MLP neurons of a small language model. Each row is named by its layer, matrix (gate and up: input weights) and neuron, and shows model dimensions 32-127. Each number is 200 + 40 x the weight over its row's rms, rounded and kept within 0 to 999. A neuron's up and down rows have the sign that makes its largest values positive.
After each neuron's rows, "fires after" lists the tokens most often just before its 100 highest values on Wikipedia text that the model never trained on. A number after a token or word is its count.

L6.gate1022,182,245,254,231,175,189,209,161,223,210,284,283,188,235,177,208,279,209,214,241,198,228,146,155,294,243,218,241,192,253,233,219,219,305,195,177,185,202,226,187,209,179,160,164,118,128,151,206,281,166,190,239,310,218,209,248,166,147,213,156,194,217,194,185,209,226,210,191,225,221,208,166,202,187,247,206,164,238,192,281,212,256,175,220,178,157,253,235,263,249,157,157,166,197,82,211
L6.up1022,192,251,194,258,198,217,200,217,268,124,202,211,187,188,231,121,186,188,218,194,180,195,114,177,233,225,182,199,191,257,194,266,170,239,169,196,230,176,214,168,217,186,224,267,265,164,160,147,205,167,172,210,140,229,182,156,209,234,149,284,112,234,211,215,194,213,166,179,182,255,216,167,176,268,174,155,171,177,253,197,145,220,206,273,186,230,220,233,145,261,253,176,181,138,138,190
fires after: " |" 59, "s" 8, "|" 7, "(" 6

L4.gate513,194,203,264,196,198,213,195,252,213,192,210,189,177,162,191,254,200,188,230,222,214,258,215,143,168,193,204,215,158,175,258,185,149,212,253,227,234,119,218,196,170,196,164,130,214,231,209,218,244,196,168,197,185,283,193,158,174,180,219,180,219,288,197,174,264,235,244,168,202,166,117,234,172,160,232,230,144,152,256,192,211,165,278,126,201,266,139,201,225,165,261,217,185,172,102,277
L4.up513,138,181,214,153,209,153,257,214,176,177,170,253,198,127,230,195,220,216,168,196,233,201,164,164,208,248,258,104,278,172,290,223,169,206,208,181,163,144,166,183,236,224,178,224,262,228,202,197,238,235,244,232,212,270,288,239,206,172,226,144,196,172,94,125,242,204,215,299,250,240,238,209,203,239,210,149,153,203,245,143,250,182,172,198,187,220,201,97,169,187,235,258,224,179,149,208
fires after: "\n" 49, " (" 8

L6.gate299,269,262,142,217,135,258,214,179,223,214,222,185,218,134,221,242,214,169,203,172,210,260,252,183,181,241,169,170,181,239,136,196,164,220,245,217,142,262,156,204,265,184,181,203,184,196,168,247,196,236,191,212,139,188,168,254,248,128,239,208,236,178,244,184,226,256,96,225,192,167,177,205,222,272,159,139,213,122,243,202,210,173,202,220,269,208,215,279,248,142,176,189,266,259,186,228
L6.up299,206,190,151,155,259,200,192,137,147,126,236,184,133,166,263,173,143,257,162,148,245,161,170,165,197,207,241,202,181,155,213,132,219,175,220,196,185,229,252,238,200,201,173,202,167,239,158,178,143,234,164,187,196,267,238,243,217,166,199,252,203,156,250,200,135,190,141,130,179,193,168,195,185,229,205,187,293,113,147,208,198,175,221,118,211,213,166,201,166,260,154,276,268,191,223,235
fires after: " the" 58, " New" 5, " a" 5

L6.gate377,160,165,271,155,245,159,184,196,189,227,239,181,214,109,172,212,294,240,230,255,223,193,253,244,176,147,184,232,234,186,166,159,269,253,160,213,216,186,187,182,219,262,201,125,245,205,171,198,213,242,193,185,176,223,163,183,212,162,156,177,194,151,195,185,136,251,170,198,229,179,187,209,145,209,208,188,129,210,231,188,204,150,172,171,222,156,254,229,227,171,180,208,217,267,130,232
L6.up377,164,177,205,153,261,213,178,207,152,190,201,263,210,176,147,216,224,265,238,239,173,173,235,171,127,242,227,179,205,170,153,229,218,221,196,227,202,253,225,221,260,188,234,255,232,270,209,197,209,245,166,205,222,205,205,251,125,214,197,177,223,216,170,188,192,188,170,200,235,230,199,215,180,143,218,205,210,155,229,116,216,173,142,199,222,152,175,125,207,207,164,172,176,264,133,186
fires after: "\n" 64, ")" 5, "'" 4

L4.gate912,179,222,255,189,166,225,273,242,204,220,177,229,150,246,151,166,199,212,149,214,212,156,165,161,190,312,187,168,202,196,160,181,207,154,161,269,168,220,249,256,204,177,223,113,219,144,245,107,226,239,294,140,249,196,154,151,223,151,283,208,132,211,120,204,222,190,123,227,232,238,216,209,214,147,184,168,272,175,210,177,250,152,149,202,206,228,115,184,214,207,257,249,211,227,204,157
L4.up912,186,149,183,217,170,148,227,162,204,209,299,157,178,175,140,222,236,200,183,286,257,206,219,142,151,209,220,255,191,226,196,185,222,259,235,168,166,128,152,187,250,164,181,216,288,177,202,194,221,172,201,199,208,175,187,156,233,211,175,142,146,253,250,113,193,236,139,229,207,171,152,201,156,145,228,216,212,206,200,125,194,195,270,180,187,268,132,208,222,190,180,205,186,189,220,146
fires after: "." 24, "\n" 23, "," 8, ".\"" 4

L6.gate673,233,218,203,180,244,171,161,189,267,175,245,205,202,189,144,132,221,268,210,161,205,157,221,169,199,224,298,188,188,170,185,165,230,188,190,229,195,259,138,220,231,193,270,140,225,236,203,260,239,234,203,245,284,181,227,294,202,214,167,203,235,125,197,102,175,262,167,270,251,216,239,177,198,233,195,241,269,206,195,145,155,204,255,197,120,115,239,222,217,178,193,220,194,246,197,294
L6.up673,259,212,165,235,218,186,220,220,267,239,272,172,208,258,130,183,220,265,201,159,256,195,226,132,162,194,256,216,184,133,150,110,184,205,206,304,174,257,199,211,237,207,233,109,248,243,198,246,297,156,204,190,237,236,208,175,174,259,179,180,237,201,191,132,175,249,179,215,235,197,250,185,195,236,220,252,250,212,188,115,197,220,236,200,131,134,162,253,204,207,220,211,232,263,137,201
fires after: "\n" 95

L6.gate201,228,187,207,245,194,131,199,180,173,162,204,189,227,161,229,154,176,148,252,233,147,176,124,214,250,132,146,231,159,248,215,158,291,206,195,183,190,221,224,154,147,195,212,161,187,227,215,226,250,247,134,150,189,255,247,193,269,196,160,273,184,207,201,251,194,246,132,211,183,207,224,211,137,227,182,242,240,204,211,322,177,215,227,201,213,153,255,185,221,216,227,186,144,177,123,203
L6.up201,210,224,218,155,213,181,231,183,169,209,305,195,125,160,218,218,301,163,212,167,181,175,90,149,192,99,147,199,185,239,276,213,260,166,239,215,180,214,193,142,182,104,244,210,242,181,190,224,226,184,179,208,144,257,180,213,208,200,199,240,177,224,235,278,255,193,180,174,233,214,138,222,180,254,248,245,193,219,178,177,185,209,183,176,190,234,199,170,232,241,212,232,273,258,131,197
fires after: "|" 47, " |" 22, "-" 7, "\n" 7, "==" 6

L6.gate882,160,112,257,197,235,238,189,248,178,184,158,154,225,149,230,250,160,172,185,139,202,210,206,210,240,271,234,211,128,266,150,200,161,163,216,204,275,217,163,108,268,144,219,221,291,221,174,183,296,241,116,183,232,142,200,199,211,239,241,219,220,167,191,140,143,140,197,175,214,162,244,188,230,151,230,211,183,147,205,221,133,224,189,162,182,263,173,235,260,192,240,225,221,125,167,177
L6.up882,263,230,198,158,137,192,263,150,242,161,229,162,255,179,265,160,174,170,159,241,212,160,193,200,251,244,180,274,235,237,270,180,218,175,131,192,146,207,182,166,142,219,226,196,196,141,184,174,208,204,256,197,165,241,189,132,181,248,200,246,283,221,252,251,232,213,258,190,194,201,237,237,185,188,263,178,160,191,200,206,223,189,278,262,160,131,137,186,184,209,168,142,132,161,195,168
fires after: " |" 43, "|" 21, " (" 7, "," 4

L4.gate13,209,125,135,174,246,231,237,256,217,236,253,240,162,205,123,237,157,240,152,216,146,200,154,194,200,164,145,183,243,201,201,193,179,185,181,165,237,191,237,208,260,215,193,166,216,182,196,214,256,210,254,227,150,263,175,271,284,193,176,248,142,252,196,162,216,228,162,260,213,154,192,162,210,223,285,183,188,186,195,229,166,216,156,229,231,176,183,155,190,203,243,328,303,224,172,295
L4.up13,197,144,203,170,283,240,195,213,248,188,223,222,222,175,139,197,142,187,204,195,170,182,176,215,188,190,186,123,210,193,153,208,99,227,219,176,217,159,254,163,230,231,185,208,185,188,191,161,267,203,269,256,200,317,205,242,215,154,135,225,159,204,188,216,189,238,174,260,244,206,218,190,168,178,260,178,169,192,257,223,190,209,182,221,231,196,199,125,233,208,209,264,292,221,113,219
fires after: "\n" 99

L6.gate317,246,213,183,238,247,268,238,214,249,214,246,208,158,240,199,216,262,266,267,225,215,164,188,221,211,231,202,187,290,267,230,148,213,232,157,210,229,198,161,230,185,145,188,181,103,217,180,155,240,210,263,184,184,119,158,164,171,193,185,175,152,290,219,191,191,215,161,214,219,171,233,122,229,176,184,142,196,201,225,237,190,119,244,239,327,185,148,206,120,202,251,234,147,269,167,221
L6.up317,215,233,210,189,250,251,258,215,197,170,233,186,220,236,132,228,200,247,196,198,169,193,114,245,227,202,254,237,189,188,248,113,181,177,178,196,217,209,179,301,218,146,257,227,199,239,169,187,214,192,228,131,202,156,123,162,157,188,192,276,158,305,263,140,249,155,143,245,184,231,146,163,242,210,187,146,194,253,233,216,198,161,208,226,275,215,177,213,112,138,284,285,178,282,156,165
fires after: "\n" 41, "-" 15, " Candidate" 12, " Preced" 5, " Succeed" 4, "|" 4

L6.gate571,238,279,172,243,103,145,164,178,264,187,196,211,276,187,195,182,195,161,153,147,182,197,117,207,204,240,172,223,159,192,268,211,196,195,230,167,207,225,136,142,127,210,226,208,174,228,225,190,241,240,203,238,180,148,228,176,185,176,179,227,177,208,194,193,229,191,156,147,171,171,239,115,249,269,248,213,93,211,221,215,155,241,244,217,225,219,253,178,253,226,124,213,128,93,105,203
L6.up571,233,170,203,146,254,196,201,229,71,222,207,223,171,208,169,263,186,238,178,149,220,125,246,244,257,136,183,221,231,262,176,154,241,232,243,199,215,147,137,211,216,221,164,210,263,256,151,145,193,225,274,82,155,260,276,187,230,168,164,185,192,261,204,206,195,205,208,214,252,201,122,230,181,218,222,197,162,202,238,258,161,145,196,209,256,254,156,249,96,184,220,274,182,238,186,185
fires after: " |" 39, "-" 23, "|" 8

L4.gate53,271,172,184,212,135,267,202,187,186,159,174,169,217,253,226,184,180,219,232,192,222,186,203,124,174,129,189,213,230,196,261,157,182,246,128,259,226,146,235,221,221,218,193,132,195,215,261,177,233,208,209,143,214,217,231,153,263,236,155,207,213,177,224,232,185,98,240,169,210,214,235,114,307,291,252,248,205,159,237,210,159,261,172,172,157,243,174,202,249,229,207,194,211,224,205,247
L4.up53,185,214,169,232,241,231,176,176,174,223,196,241,129,217,178,157,226,157,160,202,221,227,217,183,149,178,204,196,157,183,220,190,215,189,203,253,267,242,229,245,251,162,222,221,220,201,276,243,200,155,164,134,161,253,247,161,205,224,190,247,198,318,217,197,254,158,155,184,191,198,260,146,251,224,183,211,189,127,212,252,162,198,153,165,163,153,137,144,154,182,238,216,217,239,163,145
fires after: " " 39, "-" 30, " (" 10

L4.gate598,270,201,223,217,149,259,250,172,168,198,269,187,202,250,234,219,103,212,218,229,194,235,214,195,149,191,198,137,142,197,247,187,235,200,212,190,207,180,285,208,186,152,138,216,211,90,228,208,224,221,246,148,249,116,195,189,240,137,166,232,202,255,231,156,182,115,202,214,192,244,197,225,251,134,211,178,186,216,236,265,267,215,190,162,250,216,99,205,255,201,193,274,235,209,214,243
L4.up598,169,141,180,207,263,248,212,192,144,232,163,134,145,168,153,157,201,182,162,166,192,235,189,211,124,209,173,267,175,284,240,211,180,186,195,190,135,178,174,228,165,211,196,288,191,244,197,204,199,215,193,231,152,239,258,236,203,240,249,177,169,213,210,245,250,92,145,180,176,173,150,243,228,211,201,158,167,134,228,188,204,130,113,263,189,245,214,208,190,202,239,242,230,197,241,193
fires after: "\n" 26, " (" 9, "=" 7, " No" 7, "S" 5

L4.gate602,168,194,165,183,189,183,194,195,152,188,161,223,185,207,182,128,290,242,262,198,163,260,192,205,185,218,151,178,189,250,156,174,178,154,226,219,292,266,221,240,241,204,171,205,234,104,178,213,116,176,172,209,172,252,211,257,209,180,259,136,120,265,147,272,181,181,230,138,191,197,242,265,145,130,260,175,174,207,144,261,278,212,223,232,179,234,210,155,167,141,137,250,225,230,231,238
L4.up602,160,209,191,246,147,166,93,169,204,192,183,171,157,213,140,170,223,211,209,259,211,231,183,216,219,213,263,244,222,195,197,232,235,182,226,224,232,173,282,237,237,212,200,118,257,208,189,213,165,207,198,225,173,218,96,239,222,198,180,218,179,239,158,231,181,220,225,159,242,201,205,220,135,105,290,227,190,216,214,202,215,302,191,196,180,248,128,179,151,158,159,211,167,240,190,268
fires after: " was" 23, " had" 10, " who" 8, " would" 5, " is" 5, " were" 4

L4.gate780,180,249,234,95,111,240,176,131,186,218,85,179,196,162,225,235,200,179,166,164,198,219,149,192,197,184,170,203,185,244,129,138,219,132,287,199,219,240,205,221,166,244,91,144,197,163,250,178,297,249,187,215,190,221,214,207,211,168,253,126,194,214,216,238,192,205,172,228,244,202,223,197,208,234,201,275,242,268,178,195,224,221,239,163,247,263,204,186,157,194,243,280,132,170,218,275
L4.up780,179,224,223,154,141,192,156,169,199,183,180,163,184,126,165,165,198,166,172,211,183,260,149,139,229,225,175,151,240,272,189,277,132,153,262,205,197,231,165,181,132,254,226,215,204,167,235,186,190,217,199,215,223,219,168,164,195,136,249,118,141,204,173,181,227,203,158,142,209,180,215,187,146,194,147,189,232,193,168,205,180,193,228,243,217,244,267,185,183,187,242,241,187,148,174,212
fires after: "," 53, " but" 7, " and" 4, "." 4

L4.gate674,281,234,182,211,179,197,226,199,169,228,172,207,180,184,243,247,240,188,140,210,172,245,187,133,179,229,117,189,194,236,159,190,237,209,179,201,145,184,210,201,126,206,165,219,145,288,208,208,254,161,186,193,185,145,243,227,305,164,236,258,226,231,234,185,230,211,250,158,217,202,166,139,215,200,204,199,194,217,243,220,224,134,195,260,276,259,177,196,248,218,194,152,260,243,203,264
L4.up674,218,126,129,214,228,242,217,147,166,171,263,191,170,244,143,160,202,170,219,158,254,204,249,159,264,176,191,172,195,167,201,183,287,118,226,241,199,255,185,250,233,225,181,300,168,211,239,178,168,259,165,196,209,227,209,272,187,199,134,207,196,108,221,227,178,137,245,205,182,121,200,188,223,223,223,167,193,230,193,298,184,175,232,235,170,238,207,231,224,179,174,169,218,198,245,162
fires after: "\n" 44, " =" 31, " a" 4

L4.gate978,223,191,214,254,195,161,180,136,195,121,195,217,208,174,299,147,236,193,221,221,155,187,251,186,171,137,232,152,204,182,285,141,204,165,244,158,250,142,155,200,245,163,241,190,180,230,260,254,152,159,192,176,175,245,219,197,237,180,126,196,221,144,250,178,180,204,244,140,213,304,180,202,110,231,216,206,184,225,259,280,111,249,190,229,177,200,160,173,213,224,201,187,193,193,253,216
L4.up978,187,211,135,207,150,196,168,218,168,203,208,303,212,154,167,247,126,207,201,193,226,142,233,179,254,202,177,149,208,181,187,139,214,225,171,173,214,208,209,208,231,129,213,220,182,169,195,198,226,203,274,198,208,146,237,159,178,206,235,220,199,236,181,200,228,213,179,224,182,232,140,169,230,212,143,252,157,188,112,142,224,218,205,139,217,192,260,186,230,191,220,164,195,228,206,157
fires after: " " 59, "s" 4

L6.gate228,265,166,180,222,147,220,227,134,160,197,163,183,101,120,254,118,134,228,220,121,169,162,199,256,252,181,269,233,183,212,138,216,241,177,170,212,206,186,158,172,238,102,242,207,228,182,160,184,224,235,267,180,235,156,161,189,184,222,216,183,260,185,179,187,150,207,283,134,164,212,165,198,194,221,171,183,265,237,259,236,122,198,185,242,220,137,205,186,171,169,233,187,215,179,155,208
L6.up228,172,195,222,146,172,212,208,240,169,220,99,166,164,121,200,251,182,191,223,117,150,169,141,137,294,173,246,291,181,226,256,163,173,196,210,203,214,226,189,166,253,253,214,213,228,203,168,162,220,210,322,269,169,181,207,156,183,201,211,198,223,245,113,201,177,255,314,181,190,245,220,191,155,204,180,246,142,182,164,239,236,141,246,185,237,184,188,172,233,192,221,252,215,239,169,203
fires after: "." 33, " (" 9, "/" 7, " |" 6, "(" 5, "}{" 4

L6.gate371,191,132,187,159,216,219,184,208,227,122,244,229,237,169,246,167,295,168,194,299,221,264,159,212,140,190,186,167,246,255,236,188,231,182,214,213,196,141,174,171,166,199,140,160,199,231,200,211,193,214,147,139,200,211,159,181,149,194,222,153,219,177,281,161,153,185,326,261,220,220,195,256,173,226,136,157,200,252,178,249,165,171,183,209,110,217,124,210,205,158,170,189,241,120,223,177
L6.up371,269,179,243,179,235,225,217,209,235,195,186,271,185,208,121,187,191,199,218,171,223,212,198,149,166,176,216,252,177,169,227,225,227,259,153,275,230,211,243,165,290,189,222,167,164,186,180,217,141,273,176,175,319,129,240,197,142,217,271,240,378,153,163,201,213,201,129,156,213,141,265,153,205,208,210,190,209,149,155,177,272,144,124,142,168,179,228,208,218,246,214,267,168,216,158,233
fires after: " =" 40, "\n" 30, " businessman" 4

L4.gate685,173,233,270,198,288,248,181,212,120,192,207,227,227,253,180,249,212,91,118,266,179,187,191,179,213,151,211,159,140,145,290,205,212,248,149,133,198,196,227,237,187,260,201,161,233,247,197,239,200,175,180,143,282,259,138,207,198,189,201,200,246,201,168,290,222,174,278,193,202,210,163,278,160,166,240,170,143,188,147,195,157,123,300,193,198,164,199,112,218,233,271,170,212,193,157,252
L4.up685,213,234,212,222,121,148,197,193,179,243,212,191,216,117,224,164,206,229,229,180,319,188,226,256,221,226,238,258,195,216,178,142,192,148,192,174,261,240,157,139,189,172,195,179,235,143,179,215,231,194,255,183,197,142,229,198,224,240,211,208,204,201,207,83,190,166,180,179,236,142,219,239,186,183,177,206,198,206,226,178,311,196,157,209,222,175,229,133,246,158,195,201,196,241,255,214
fires after: "\n" 41, "." 11, " =" 8, ")" 4, " businessman" 4

L6.gate505,196,193,250,216,186,193,180,137,191,180,233,214,185,196,180,198,115,153,231,160,127,207,219,138,183,203,203,189,179,162,240,221,254,276,218,209,349,199,196,223,207,225,154,203,236,226,181,226,217,240,178,220,222,231,198,233,209,111,231,123,232,178,184,193,184,278,289,184,96,184,181,213,174,174,177,234,180,186,187,199,154,265,205,266,182,222,214,224,294,184,172,205,207,244,119,236
L6.up505,199,192,220,196,212,208,208,174,131,229,149,183,195,192,168,254,221,185,169,253,215,186,214,198,184,174,216,171,199,329,196,292,194,232,260,264,175,227,198,192,163,177,258,148,243,162,212,156,176,142,212,205,225,252,174,250,296,210,226,167,171,277,177,207,179,169,239,175,217,166,163,125,192,179,230,145,198,230,189,171,198,166,221,187,205,221,145,225,210,138,305,210,206,215,98,277
fires after: " |" 49, ":" 9, " in" 9, "|" 7, "," 4, "-" 4

L4.gate642,168,227,187,242,176,213,186,238,234,135,178,205,155,219,196,192,217,167,229,256,169,160,218,185,218,242,176,213,214,226,230,189,218,192,207,233,210,214,206,133,127,209,148,163,167,245,295,199,195,224,173,286,230,162,181,161,232,196,184,231,186,159,209,239,132,199,170,210,289,229,222,131,150,223,253,245,193,112,234,323,186,156,215,158,190,194,196,189,218,174,149,237,192,234,173,215
L4.up642,188,229,212,201,230,189,245,235,242,166,199,204,106,231,208,283,256,211,206,221,172,170,154,184,201,140,155,232,180,267,155,236,187,197,200,208,186,230,211,177,105,209,211,246,175,193,321,225,193,214,138,248,183,123,186,204,244,245,204,312,185,210,202,171,146,217,211,156,226,247,269,192,130,230,223,229,163,166,208,266,123,209,219,138,179,174,164,196,206,169,182,225,199,240,184,247
fires after: "==" 39, "=" 17, "." 10, "===" 7, "-" 7, " " 4

L4.gate272,201,216,222,246,68,178,206,186,248,145,210,233,122,180,220,255,187,233,269,222,214,189,196,125,286,266,272,259,194,165,105,211,212,237,138,133,171,210,137,188,177,185,194,197,254,276,218,163,236,260,286,178,223,177,235,245,227,210,193,171,209,182,183,140,203,260,251,145,190,216,211,174,196,184,211,250,280,252,220,197,193,205,194,143,216,171,203,162,275,198,200,188,150,188,195,219
L4.up272,194,219,232,207,166,180,260,154,230,244,289,203,223,227,206,273,228,218,176,206,187,180,116,217,222,244,254,196,174,169,175,146,291,255,187,196,175,133,123,143,229,245,247,262,231,209,160,211,223,170,186,241,223,79,113,229,202,192,289,169,218,207,214,176,221,202,181,177,296,147,186,216,157,219,197,188,220,270,227,206,155,199,192,137,148,144,155,225,184,176,174,196,131,179,160,150
fires after: "." 75

L6.gate99,206,157,224,217,233,184,214,165,178,203,188,240,192,208,203,126,213,176,153,223,203,239,253,95,252,184,246,174,144,235,249,156,219,211,212,122,157,194,152,144,219,218,166,201,145,237,173,236,228,256,176,210,180,175,259,204,200,227,219,218,127,224,201,225,216,227,243,181,260,259,205,241,188,199,299,110,194,166,233,224,197,165,221,187,290,254,124,184,209,74,191,250,161,207,110,199
L6.up99,187,178,189,220,256,171,163,122,140,160,200,173,185,222,220,207,258,195,173,180,260,169,250,28,243,157,232,203,217,178,201,239,238,183,211,140,158,249,244,217,214,223,169,184,198,168,218,248,243,237,164,257,233,192,191,152,218,225,174,182,113,225,184,162,186,209,211,198,170,181,184,250,230,199,239,179,211,164,227,222,168,210,236,196,220,245,105,184,159,235,181,224,227,242,186,240
fires after: "\n" 54

L6.gate639,179,190,206,179,144,174,210,125,227,157,125,99,343,250,163,229,262,235,239,234,150,218,177,286,180,219,165,221,206,264,247,142,167,221,189,232,244,230,157,228,149,131,172,183,230,128,167,155,222,240,224,244,168,212,220,193,228,245,220,238,188,145,205,122,167,203,196,138,181,192,228,189,195,165,139,169,244,224,173,197,198,257,197,207,201,283,172,187,164,219,257,186,197,198,217,235
L6.up639,187,183,254,102,289,179,191,201,207,137,262,212,209,210,188,188,205,180,215,245,208,216,164,176,205,242,223,172,268,245,288,236,149,239,204,161,187,196,193,113,157,167,214,238,228,230,160,135,193,181,273,164,148,207,239,264,186,207,193,202,239,149,306,168,125,181,201,144,117,246,206,204,153,187,166,107,145,193,206,225,162,220,209,238,210,203,210,242,189,172,213,120,199,207,204,196
fires after: "," 63, "s" 7, " In" 4

L4.gate826,206,212,228,183,164,223,287,212,241,241,119,227,207,136,184,156,209,216,174,176,132,251,268,194,162,254,246,152,128,215,169,205,189,194,221,154,217,191,158,143,169,215,193,212,165,107,205,183,283,197,265,179,113,207,251,226,207,129,206,206,160,241,133,252,196,205,200,217,259,163,253,210,213,227,186,168,150,138,217,169,243,202,191,151,216,221,267,190,202,217,221,204,157,171,217,249
L4.up826,151,205,153,220,194,186,126,211,183,209,191,118,230,222,256,177,180,133,234,130,114,207,158,206,141,226,199,130,227,247,168,129,264,149,205,227,203,206,249,231,244,261,197,166,241,136,205,226,259,244,221,195,134,254,184,206,242,169,220,157,194,210,203,284,238,225,199,260,166,267,235,186,196,173,199,107,227,214,218,232,260,206,277,139,113,196,176,240,153,220,244,184,221,172,234,202
fires after: " was" 54, " be" 9, " is" 9, " were" 9

L4.gate977,159,192,227,150,197,161,242,234,229,232,228,173,182,203,230,201,202,198,185,213,212,264,205,239,201,181,232,153,174,270,240,213,270,186,264,153,194,169,167,246,244,294,230,184,207,246,186,230,175,307,211,160,198,235,142,225,132,252,136,182,168,189,203,237,195,236,236,187,258,176,181,137,138,225,254,195,204,260,231,223,216,179,231,227,235,224,194,225,248,181,241,250,115,153,114,182
L4.up977,179,150,142,184,293,220,190,174,143,231,246,216,177,201,166,237,138,160,206,194,199,243,157,286,209,139,200,170,154,231,191,235,183,187,234,59,229,257,205,185,229,166,198,226,228,139,226,256,153,174,228,251,167,231,158,264,228,206,187,206,130,200,234,140,243,232,172,203,262,140,125,195,173,217,261,195,235,254,181,159,170,220,191,195,236,237,143,239,217,165,269,259,206,201,202,135
fires after: "|" 64, "\n" 30

L4.gate552,139,180,166,179,302,219,173,166,242,180,218,276,209,244,230,168,256,245,167,196,288,258,194,214,231,132,179,208,290,201,153,209,244,240,251,134,139,194,200,175,200,171,247,192,167,222,222,130,226,195,233,247,239,202,166,204,222,184,178,121,225,224,193,165,166,208,110,173,221,174,207,173,204,230,249,147,249,203,211,234,214,210,122,182,194,200,228,185,166,164,280,237,104,222,241,217
L4.up552,158,193,194,164,264,200,212,187,227,205,252,219,207,223,149,216,248,204,182,209,207,239,176,257,229,177,200,210,349,237,162,205,171,229,204,176,217,252,248,159,253,97,207,154,180,179,220,165,295,274,197,163,212,185,188,173,162,252,179,190,184,304,188,186,144,214,209,216,215,116,158,185,212,176,281,180,177,160,173,160,242,195,206,187,199,199,171,176,224,203,256,219,163,211,175,239
fires after: "|" 54, "\n" 6

L4.gate24,134,180,160,208,237,166,184,197,186,214,225,157,189,198,181,186,234,143,126,182,173,183,214,119,250,245,221,223,248,235,160,173,241,168,212,183,135,222,259,161,217,252,143,232,199,226,260,168,213,199,225,96,192,251,186,208,208,220,224,240,219,170,157,200,242,209,243,245,168,247,207,149,139,138,277,189,220,220,169,164,190,198,324,180,212,128,247,171,171,206,207,209,216,287,228,144
L4.up24,239,181,241,177,181,172,164,215,200,214,162,200,287,216,156,185,186,162,211,222,168,255,143,92,141,230,254,195,221,226,175,83,248,209,215,255,165,233,340,177,208,191,208,199,219,212,240,171,226,233,245,178,159,174,229,236,199,145,230,247,215,182,180,263,303,256,206,246,237,169,223,162,217,206,218,183,233,198,223,183,195,257,183,152,194,243,197,215,202,210,145,204,253,223,264,143
fires after: " was" 42, " were" 8, " and" 8, " to" 6

L6.gate623,296,211,211,149,236,228,223,259,182,200,159,192,175,179,163,201,203,232,219,221,178,212,166,202,159,276,270,118,201,260,182,211,156,229,204,158,289,198,161,182,169,152,219,194,203,242,90,175,188,191,221,188,181,143,247,215,191,238,256,176,264,233,191,244,242,190,123,200,212,241,233,230,204,165,311,196,264,186,158,172,220,160,190,176,254,310,143,185,222,255,182,211,129,239,269,192
L6.up623,215,183,145,227,214,180,243,114,249,200,240,177,176,267,212,166,107,144,187,234,242,259,203,236,191,187,253,216,178,257,143,239,243,223,233,223,195,229,256,234,124,157,228,166,163,195,280,198,188,152,221,156,177,115,245,217,216,139,183,160,220,177,121,117,172,180,148,173,238,115,147,224,210,194,200,195,188,146,217,259,223,183,246,206,240,211,196,259,242,194,214,214,203,196,260,141
fires after: "\n" 25, "|" 19, " |" 11, " Candidate" 9, " %" 8

L6.gate22,207,181,238,157,215,233,192,225,174,244,219,217,195,171,259,175,251,227,138,227,105,236,113,202,173,192,250,195,152,308,188,230,240,197,296,158,238,217,198,179,229,193,157,231,184,172,148,264,231,157,146,207,189,185,168,244,283,161,262,231,163,152,158,209,209,211,193,183,166,226,254,216,170,283,113,122,268,204,211,225,185,198,210,202,251,227,207,198,224,247,210,249,168,278,209,253
L6.up22,218,209,161,200,184,160,183,155,183,198,155,175,231,198,232,213,181,245,192,199,270,239,164,143,214,191,147,177,148,177,256,178,139,180,213,243,305,206,178,128,204,159,183,207,237,138,146,158,189,193,199,232,215,196,199,285,270,177,192,185,235,116,211,262,214,176,188,156,232,136,286,148,196,216,142,201,180,191,235,209,227,190,150,211,202,255,124,210,235,191,205,184,136,175,202,252
fires after: " the" 69, " a" 9, " by" 4

L6.gate583,202,167,231,262,151,227,105,162,184,149,146,202,221,224,213,212,252,87,193,178,167,214,198,160,246,214,283,249,220,206,176,209,252,199,292,206,195,273,223,112,132,212,156,233,219,223,197,181,305,169,179,220,183,198,206,228,188,165,262,199,174,210,177,233,163,199,222,214,252,192,268,229,180,199,161,105,161,222,163,226,227,196,218,157,144,189,152,253,194,233,217,231,226,226,240,190
L6.up583,134,208,163,206,270,174,265,206,258,142,210,196,190,185,175,202,218,159,236,180,241,170,174,188,182,231,174,289,222,276,189,160,255,191,137,153,236,209,290,232,230,168,223,204,134,167,165,271,178,247,239,171,157,231,138,212,220,253,249,168,171,223,208,150,196,204,230,151,184,201,209,143,149,216,140,242,240,261,193,144,199,256,161,170,155,224,223,206,215,173,252,189,212,297,182,210
fires after: " were" 25, " are" 21, " was" 20, " be" 5, " is" 4